MLP neurons of a small language model. Each row is named by its layer, matrix (down: output weights) and neuron, and shows model dimensions 0-127. Each number is 500 + 50 x the weight over its row's rms, rounded and kept within 0 to 999. Numbers have three digits each.
A block is one neuron, or neurons of one layer that tend to fire together. Before each block is what it responds to, as a language model described it from the Wikipedia text at the highest values.

Description: Start of new value. Start of a new item in lists, tables and data: the space before a day number after a month, cells and row ends, first word piece of names (Fognini, Luchian, Polkville).
L21.down1159:462438508452456538439528519559394481604439492521514513492446492479561413482506539502505484434511462464515538492479493431593446430584519590443556513492482548443509524463404439462434501467432463406572460431496435509526446583515499447421486564513450491373513460450495511468507505498489443544411409411471552435468408474505513533493514437481537542482403467432402524521459535505455508485500

Description: Mid-word name fragments. Word pieces inside rare proper names and unusual words, usually after the first piece, such as Mah-ab-harata, Kal-my-ks, Shap-oval-ov; also dashes in tennis scores.
L10.down70:457510534477478446513458385446521517491487494497524458561494516440488484483518472600536541432427632507505476541552507390494510502518432480549502537428506454465503578457542543463494456393547505468526430455441541593445514570546570494500469504446521453590535496482459506612430531616495537478487512536443398506561487441483453475437518425466404374515461541472561588520497508567475529555578
L10.down1527:538436473496488506490581452469424543594404527571563414422515476539533535533420473484475515518423595488415585574490518436432568448461446519515465608545411534530490469465458467520490522394531583541552507484516475562466562444561546433537510492492486556490489508474514522485365540494594478572560500447516541536526463432498556470509484341500439478519447592498466520471466464456517458518600
L10.down1634:514501492526500476472534440589512541478558499518559548511538406583589435468438523466510497567491497566516599547598549428584486572624460499564454470457471438479455475445476432551496602454490500553431549450430555561496470465484512496523568433454491505390495478452446517532492499468527499477566594418602520495550538408537443481556452379532430312520549508383510498448482492438482470574560
L10.down1806:610507385524482538471522571512412515523473547531637447458489534536546496434412528596575560430502512540516534468458499419466559443487469570488553526444508467498474504527389473388523494531506565582453425465480553514456572491495436466491428496466479498506502463469598528618455472456530446476516378456468423485508409501524523428558520479517477421567393584553470484606549502525547476594523
L10.down2096:520556556510477575459610568590459550528472504497506527472537489439584421513484526488521443504593501411504562524520501479475506521484488593568565513444522565565438425528432424426498478536474537578397469523467558523444452451503447582504566520598407541525460475510495503487549450592500458462409386510483500457440536481589560543550545527480462372495456491518455543533544507522468631485411
L10.down2285:471522432505523434443537512446390423588445439485493546503483447420441429467549503487483469498490456506588496543462484395466516493578422420556480562509462490544512502549479406470504519501413454466510399520486524501482521517490470518478446529433527499459574536490548537471558482499571461431437506535460569470470498445471472528519478540444485407459517516480519567531571474423440417460476
L10.down2406:478569541623516389473529519474435491569492525452536494499531455496473514480485549527577546475513501513491495526476493470427505430425483602545430572549429556572498607356474534572471534419498490523469457515471546485401531456483441547534475520587476502573550516528511523506511593539421432390443445509511424556543444558405405572447454441515560416481535496463535539422485556462615575462490
L10.down2453:500447431537570437439576455472419606529516494548529427474426500481522460545515473509447523584462459512492407516496481514544586587449489393535506509440464506473500548460430477442500468554500534422505483454486548463532498478475538561588441542489460412519479497452533500535526494478464462522532458479498539585475531493488506520398492432591519485444489470502504525447567416495531535474428

Description: Mid-word name fragments. Word pieces in the middle of long proper names, mostly Indian or other South Asian names and terms, as in Rajak-um-aran, Vaj-ray-ana, Bajp-ay-ee, and other foreign names.
L4.down183:464575459467506504564492481475452528491528441549492503515447586546496497490461449448455560536492414552522490419532509527469513572481454446516536411526497438485498454455520507560433404439555441466474463530557501523484560539501430440392507472441557495551507521548515495445457454450473444452507533496525571533476504468572390488491471528474498515517553495469415404422481469609487558479424
L4.down574:505524453446456443520536458500425487522485472500524501471456500509528501513485417463475598532555520444593423469406509546464442452490480416498503486523430482534431471481514511467411471468518537493474569454490524482555521533481518562545561488428509538506493535620444475485395425443473460531419552452595562489479456474457437542558556555489489502521482493581437471504494643531570536485502
L4.down966:449504503424495546530425434524548525513443570453485510517513433520457451494467523597512460586483520480566467457576521457486492419555473361444560457542573348474518414466546514531454493496515532434496513528524473556477452531401562438449497514458601515412490502402484512512483488465485440561538520433567543564577456536542619472471513478583403364439512404460461507522622563378444427431492
L4.down1174:562524534504513485567591415424613535438499589507519504433429499502411543547436494575502516458486581519555504422419478424461518577437478435466533579571441491464424515476500531507536415578451597492421523533494437465490433489534456519444506508487489482525531468548503447565571518540487496541445511541552535389539592408495583575542551483558581434482477537592427458541499483472428474492464
L4.down1660:487564523491513526489579433530568476455572501519469393481450539484552459485504554616492467438569573535418412625459536480568558483497550512467463549474465585511496496446528501427504541537490504596466507515522499536532420487515581517535561497502468448511513543554446576508453484537451568514558531454527580509431487461386479467525509566508482402520538544486425420489524478426485505515385
L4.down1687:576389527509479475504443517457482451494548499464578475392502539455513522434570399490561490556434529601520523532515490513415555472505575488477477575558457483564443552475529543469461518415536547504531507439526507532445584436412587454520569497542507476493525410571382504500556539520490485550500482396517442557475429431557522423523538450418512423491507541515404455443537480475526458410444
L4.down2330:453486458442568437487517577404561536494488516484461490519475451582495546512472479461494585538546452547362534445569489498507531462501512523532451494530585505542605479540474526481514450592563507461534530434442413540505591475527411448541621576470542506514534552504475602478468448438579440522498568480524438537484483537411624400570507492501521435462424464385469462511547497469457438486478
L4.down2356:482568543478381523484523510509601493556449418484479468491479454481468468529473426525475509472471515549472495506549490457472513562543423429588557515568556518517590516447483498510616424555437532501455486529527518573467423515458502520582464461482512544552582514495495474460465570539502516515526546555611524437454479457540495608518490446458539525500517454547464429466516478396518584544540

Description: Day-of-month numbers. Day numbers in full dates, chiefly after "on"/"On" or a month name, as in September 26, 1940 or On 29 May, plus the following comma or space.
L4.down269:461455466383521521514435542516497513555457506477391504543436550441639476453417488478476465374517471535551534498537451507484475505514490488492542485473519584503450623546414493496462523534428535475566481463538535393494499479468523550515499553463420486574405463523525496534435429523498499557483388524418546423568495586527520477583513473459556417516505554485545485561537478480462410468491
L4.down444:550528550474475452446451518543376549569519474562451473569585488554504491447505465456503561515451460450453448520445524463500419573460505434399415456500525478394493501458510482444421518401550469545432438573538549569398552518531425549475525472520459562499537462492480576450500536506527476564545513466493474523416517544495495450566522497506532427480499486406542545555534501476410575529402
L4.down843:463498512442545496615497452534445515533465474500462518432428439452465426484462563440470548508485529374498448367474491492434516494606432455515426522534542574566486545467503484453421533576503521507552509529546499557445549483466493479550496433449529491588480487489467572519492526506478513504477549481606503504478532527540509519427488530421485467561391586480591483456516439468543569528500
L4.down1668:469569499492535446481494504546447459567473425461540462498490508471519482400491461428499578499509537548539526471546619484562410590564507486457528540498491478497474512415540513507506535476544606549520495539520531416433562451589506485439584510425402490558443507537548522423474497474434510612561456478408455547522530612552409499492502540445503506521426559472501546425492486506530481446478
L4.down1896:429545520496520509513513520581463520537418398442534534423454542542494485493471507377459550526431561448518455497489503505599490485555369484550507486434487464548469539382586533532496524540442515519513446564464519416502555500439538545523479495430539475467530491627549404483439498479491510450502507620457518582485383426464530445523622512482472394526455502520488495474557608487522471492487
L4.down1984:538499513492477538446516548487599565527433506487585458437471408534525528553509434490503577545480513558485453435477482471460595490515522495441497539539634600515526527413507530554463455559488515429485448533608504469505471480521494482495517524496526490591503413457476536628461488479421560487494475571445537469525550600530479416492538505584511528493514603403569542479493560513550502590475
L4.down2004:409502469654620551415469545427517489479604470532492512477510447498541483500558526465461432398426574430471519473507621468537457506539594422526501498402502537474400524435458482528520528458478604490475531511482509453433482409516472547526478474475567506507499503599530506435556467533557516559623467458489487493511445534506452570527518466524457510449472525484594558563422507437576569502479
L4.down2286:391568455448509448569546534501539516440562459436559445433546482420546541552518477483429521455534515525538510474538512438553565449537606467484543558522540479559533479493587398523467578517464476453449529485487495475478503397500421505549469478493493446509435452534558575521503524489576501526598509498361518479536564575493451549442456500435557455529493567575537551520581508499435528498463

Description: Indefinite article "a". The indefinite article a/an/A, mostly right after an opening quote or parenthesis, "become", or "In", as in "a close listen", "(a type of)", "become a nun".
L4.down119:529553529515426490519474478479483475518475471528486515530575460504436526449478473511497484459547414472399497348548466498465467463528518513576586554497444389471512471441507585532397599464394520452494441580522490493586550480604520441434477493450581476517490508468518485492493392464489494543536483501563527481413529395420470470426456535509494466495488493416498449454438415494413574603526
L4.down886:577613394507524376516541399485436549516522438487539428516473453464485478538479501479573498513470556577473507360453437516539503530527535399441503594509401445495483461391523486494476489536433510504550495475436497441551426421513467503404430563529372489430590527550465474458477421467550502578522511499529523579474507507477493538451526482480546404519501461404518547485443382509486541534442
L4.down1389:441483547542529430557461428549514550490500475523453378532553498511456493493460445593482491444460378407468558486527532510501556466523525468452500513462477603458505525555516488480481579518563509603526460491459456477427498477453540478470485530531589400508460578481447536478518435391444456528466464448552435487579547533552547528342528545499499582492506569562408505526445499559439532436525
L4.down1629:480490488524499551577517514485488514563535558520427619506554480580580493437555468596557512468519543419483439484445466453397486527415554508487523411449539468544479444471482481469440496498454411462502551463482417525563455479492436482458531532577538456543490512419589472534479531454468536549542587511589504500421546522503614487458520519543510511588436531463522449635492494487449622545494
L4.down1744:457485611531479500471454508406505519522489520485521547456446476428565483497520516536510413482518439511546522481523448582495536460510455478498527473454412626523461505481481497410482457543545576504490505606463443403509506462558461529509503481515543487534562469614602458504418418482523446593445472557485417484542490530546417547438488482471495570485395586590453385456416515519527523646499
L4.down1812:497544575364550497538557478593506459435574509519565519455509584538460435430632567490503473488507588480563526425528519515385343509538535522500485489497415519406511474436565578360382518438475476581521415497476360462563547499517509429528452483503512521497476547473427499538480464448456468378501534445551554454445517447520516428462469518491558390359424461556444478465440493504398459506490
L4.down2389:472494524471393533553448521563583522523541554437547491523574489588502530479531500528469501483529580474485548431511522514482460554449490479698508570551431512440443543509540524602511531532566519444476524436532427541442452499522483455532521394523538466474488530439513532448476394486464488545515481438441508498625594464432494520454535466462483534472490468610475417452428472431524437511448
L4.down2462:496454478481437444545509552489517474530558570535504503451508540508484480527540520523506456516478539654472485516475427533544491569486443520585472445419521396497497521595567543430486484494457453456555530508519589455554426436554471450538527484478429485466480459467531431574511507549446448454433404506537515485498512475539545440450534457547465585536558524474448563526514543485599528476515

Description: Activity and process nouns. Nouns and -ing forms naming an activity or process, often word-final pieces, such as research, sequencing, construction, treatment, modeling, plus a few prepositions like into, for.
L4.down31:411458571518456526504558537516461540547542558541564441494504584502528499532484529414544565451521480543438577464470435509635521441458462418468568489516544472510553399464455480477568494586550470519513536484490502504475433553497542540513520500516582424434517469440534500469495490435548470427455537558511491496553539436509473531487479518439540550403455448541375586483399548514461413454545
L4.down899:494478572552514534601548525422496455499532466515483498463482491517472510432559581531411523526532524433378486497441535444413539445530416529526471536512535451508588467419442521546509544482476462605458541540422459447550526499456498489503435532555572526469468486496512554499486451399499582482497444555485512616477466440567627484519434478555572535541473512490473485540464513439524466580532
L4.down1056:495483487489507511422465552435466422450398596515504540520501523504471523522514415523518507537495444552441504509525401522396460470526553543520468453487534420503374491617462594483564535450471516505582458426583490477497500655599493477509488575524469426559517589527503504546493455503591477470493510508410597535521537503491486492522527446548478461583503477522445490568544439443537466511481
L4.down1311:538400533531473501524503434508502522557576489489470456533572529596477567467536478458484555580502471415434656528445519471448416439498494531533456430507547451522423532473402561492544530569581476491453467521554491441503449486411529472468481530557535494495456557487408501537363467503472511586488462517487516538390371519526491453518513484508492492539562554457470501562493466515427493565473
L4.down1511:540455507432474453492539503482445479413542565523482551513573561487512534431532378511534451576531534502473505603458538509468513569498462524493537378494460395532442490471529523538541565578492414501510477452464541520431465500527417439497447534543474570517471463535546508553547490467495493461398512457531453589535474527560510486522567485498525447580521512478521466583449506496449552427490
L4.down2191:425440571431564590483473501495400461497509520512456535487479502536472434482524576547494522404591516500448516582508460483480404479407460563629476547548497538634492530499521492517402462530508555511463522434559444528576504612468459490595438470471552579479503502518450602496458551472544492546405515394577498519360504426477533481547636529471521450479494522413583508555547498528570486501517
L4.down2248:496519632447451475460568523542508501449532490431583600485575548550487475416402526462467564459481388594431478562556562587520512481485434583505559400535519606478461506423488543547471550543446460486520483538472456551420513458451445556522565527440489566518518464482457541518470477537514471466443396503515419473481515542572425446470524457486545493519470444508526608520601385450469526460514
L4.down2447:604488542443380539466663410600545430473552472513491553415457540531478587481458547551381489510537389538623457481467463579521554482517523519607464459566572582701543417460542536517492502540507486511422489406512414563524442525475574496516448434554489494536591427502504543449481472477430514475468447523569480434465584584528474486510503483403552514474498474447534451577470509553554533543529

Description: Fragments inside proper names. Word-piece tokens at the start or middle of unfamiliar proper names, mostly foreign, in lists and tables, such as Pagdh-are, Lhot-se, Ben-ghazi, or the initial J in John J. York.
L21.down1603:553522476493524498532434684488489472516430394550418515422520530409523516530537531494511542368526376479510402505592449502481426413503367431542418507473474508532515426524436479467492454465481520415460562421466553441454548571488472460462460452419478504488497437464492457485506516526546421509479518508459525449473553491434532525507478584497415479520510502499527441546469463507499460496549

Description: Sources and documentation words. Words about where information or media is held or recorded, such as found in, sourced from, records, images, lists, survey, interview.
L10.down202:554533490440469480521610527444530581394545585493504428518464591498490491505583517502457468495434576493551498539496454426443496415475495513429594479451420489539464502496497447535427453555462476497528479477474612464511573513467500453476424547490590492467424537460567511579495474456593446489430647530597469492495646549589487470598494474535475502429448394460478565513531463527420512589510
L10.down448:462441526437473499571469474486477494500441518487415468485503404575507507551500522421499441479514417468463466561539412424497587540543612536548527432392515434526555502522438407508503424555556548557485402433460526468454467523476503499552553554437468511443494418509573501462491495553481444555491553465473510509472613513535478549444513519439526512471577454580419499507523500539511539456541
L10.down758:412426539450459491517487526562485544437548575460517533459477486435500469589474461529429514505445518541533542519514544622502521588513483447445477481453471541382409509443570565570550546552501542464489467485435499515467628590575509407595585503595508544552466511532437525533410508548515494453464505536499507505486590505514401539507421513533523494488586463501580492384598517508550479448485
L10.down764:596511535557475470555399419579468383571473564437395513430495524531475562501512520407429503570422556502451493440507433491569544431568577515517530489508525490536494474469596570485589545542474482437480493530546544537462549573569484443502421445553488516514452400485421462521475440503428371491580470481443528460484511498501517464468542497467491457491577549453477555492473476507503443378443
L10.down807:536539511462436451460535443412410451460448533521549531548562468500392584518533472586481488417518527518529503449541546491574567428650518528485563541580508464550497519466563516487505514565472479491483512564500462474511496451526515481581403512564485504492416560497455524548573416438444426525516536549550441485478565506513519522553498483530525446479537464402516589533504467537520530475481
L10.down1100:439381504454452504533563513441472476542488445478503623487451465657496529445555473533437452520440418557496512532593448481454409436528470518477498566507455597470540611486473514481524508486521414485452449480488524533503490480557412556506496498541455475428480439472486518505476593492398446550545493433569405560478502513421452452524515588469449431488452499515471518550416533524508470526476
L10.down1250:446415492513407442485575528567435505487460512544506393501566528431557482431492532531569516498541636386408461485428569437521540481473531485521582505422448433437436502493539454512557552473460411479466526474464530505460531471460564491501479558605488462451564553440480476551540461616507614442495411521464447533504458463522442513545475452539531473552526528605528550413564483600529386444475
L10.down2551:559508499541487524556517483506426527514552490517626472559522539475518526556502568463513511521531542526464368483522567431542492494592448507481493430451492472426468517555438513557517462453554500504518388505518468467467533595514452509539480518477506468541441442493584589411422467438505451506544481534452496464490496540546461585556450511498504440540508487445509491585551563455598451470524

Description: Day-of-month slots. Mainly the space or day number right after a month name in dates (April 29, June 7), plus mid-word pieces of foreign names (Mahabharata, Bhosle) and table-cell numbers.
L10.down13:492526576500492502544553496424444525563522500495466449397448512502495494459561411475488425519521361468519538505537563555461466528581516481463432535492480457587538451580483584524480513490495537534511505444470551602534521441504561564539486462510448510514533474594559483575528517462495489533522531493595521508494326461599512339598534511496483591524581447481488519562440555381510514438525
L10.down123:439519510586479517476515459477540555498487511484490485495525511515529420501543492491464474559495488510542440474525439463567469390560561565481511485562468525517496460549514521442545505423456546512582453524471492556448529504481501533391475433460531421458487511526513476531547472580499529541379601626419530547607472572473492548527422447458598488536443418495596557490503535499452486468433
L10.down549:453599512482530536462463525481575498501469463420417568516529560546471525432564546419457534457433435484503516542506498544602383484571516460487490453522441618513504473397430485488576506460454498451472564447576429582405520489474531578446487597513491508453354468429564614527394572507509524583586444530509503521492572545540558518518462468499511498532468535448440474573478518418488498445518
L10.down811:478525511568604553492494516402545551437493531457533476492489594521503508564558595515476467563433548510512450447569451570444447444474482553496496468508462436528458468421556532462551581567492459410420481542511472471457464557487493462517400500607466515457519499531565520504457473616554442551679523473429493425520531481517493493520486520427568411539500428409533525533544514535506483452449
L10.down1405:508478392454555503445438518393555472513518495517471382542532535480459543485481428515480422614589524552471507510497408504515446530506555579469492474462509447467528463454548456528613586530522479528499481494415477477569529544574612518479549484416513375506476452436497409603503553502509549530512428561504568520528587475467415505608508456524534558556571570439464501393610414487463497565500
L10.down1630:469546408599551458551407501527497541483442544449493472584517458436453441485534526457448540468484456411406450445541412427414414491554443545481527571504475442440520535559512494509579406532482552465514523490518474472516496530466506446481518487485515490561440415558407491579442486426491498464533540576461493481460527458534301512502494443582501540430441474428598493491503541490517393390525
L10.down1724:485517479466438464440493495489532568417595423428548615554482493415454499532490431551514483458450499490546502560528552472528473561551499534439516506515517517518490454479572579550512533416466466471510518531495527435546482551587559497540474442525471454507513516530515445555470517444464443467550581543431481507402505550460561476523536491534550560470504482474557545523526598433604472508464
L10.down2553:498519421496564461533587511526516523491487471469496531531481579482558469480538506531518534539525432506533621479441467452462398488471530567491498444550591608560471505487499426432501499470500506550503561490516507424475510537522521643495453508423471449490526483498591498530469556473428564450496487427492581493497463453496437428538557551480534554599508517531555578541565462578562459486537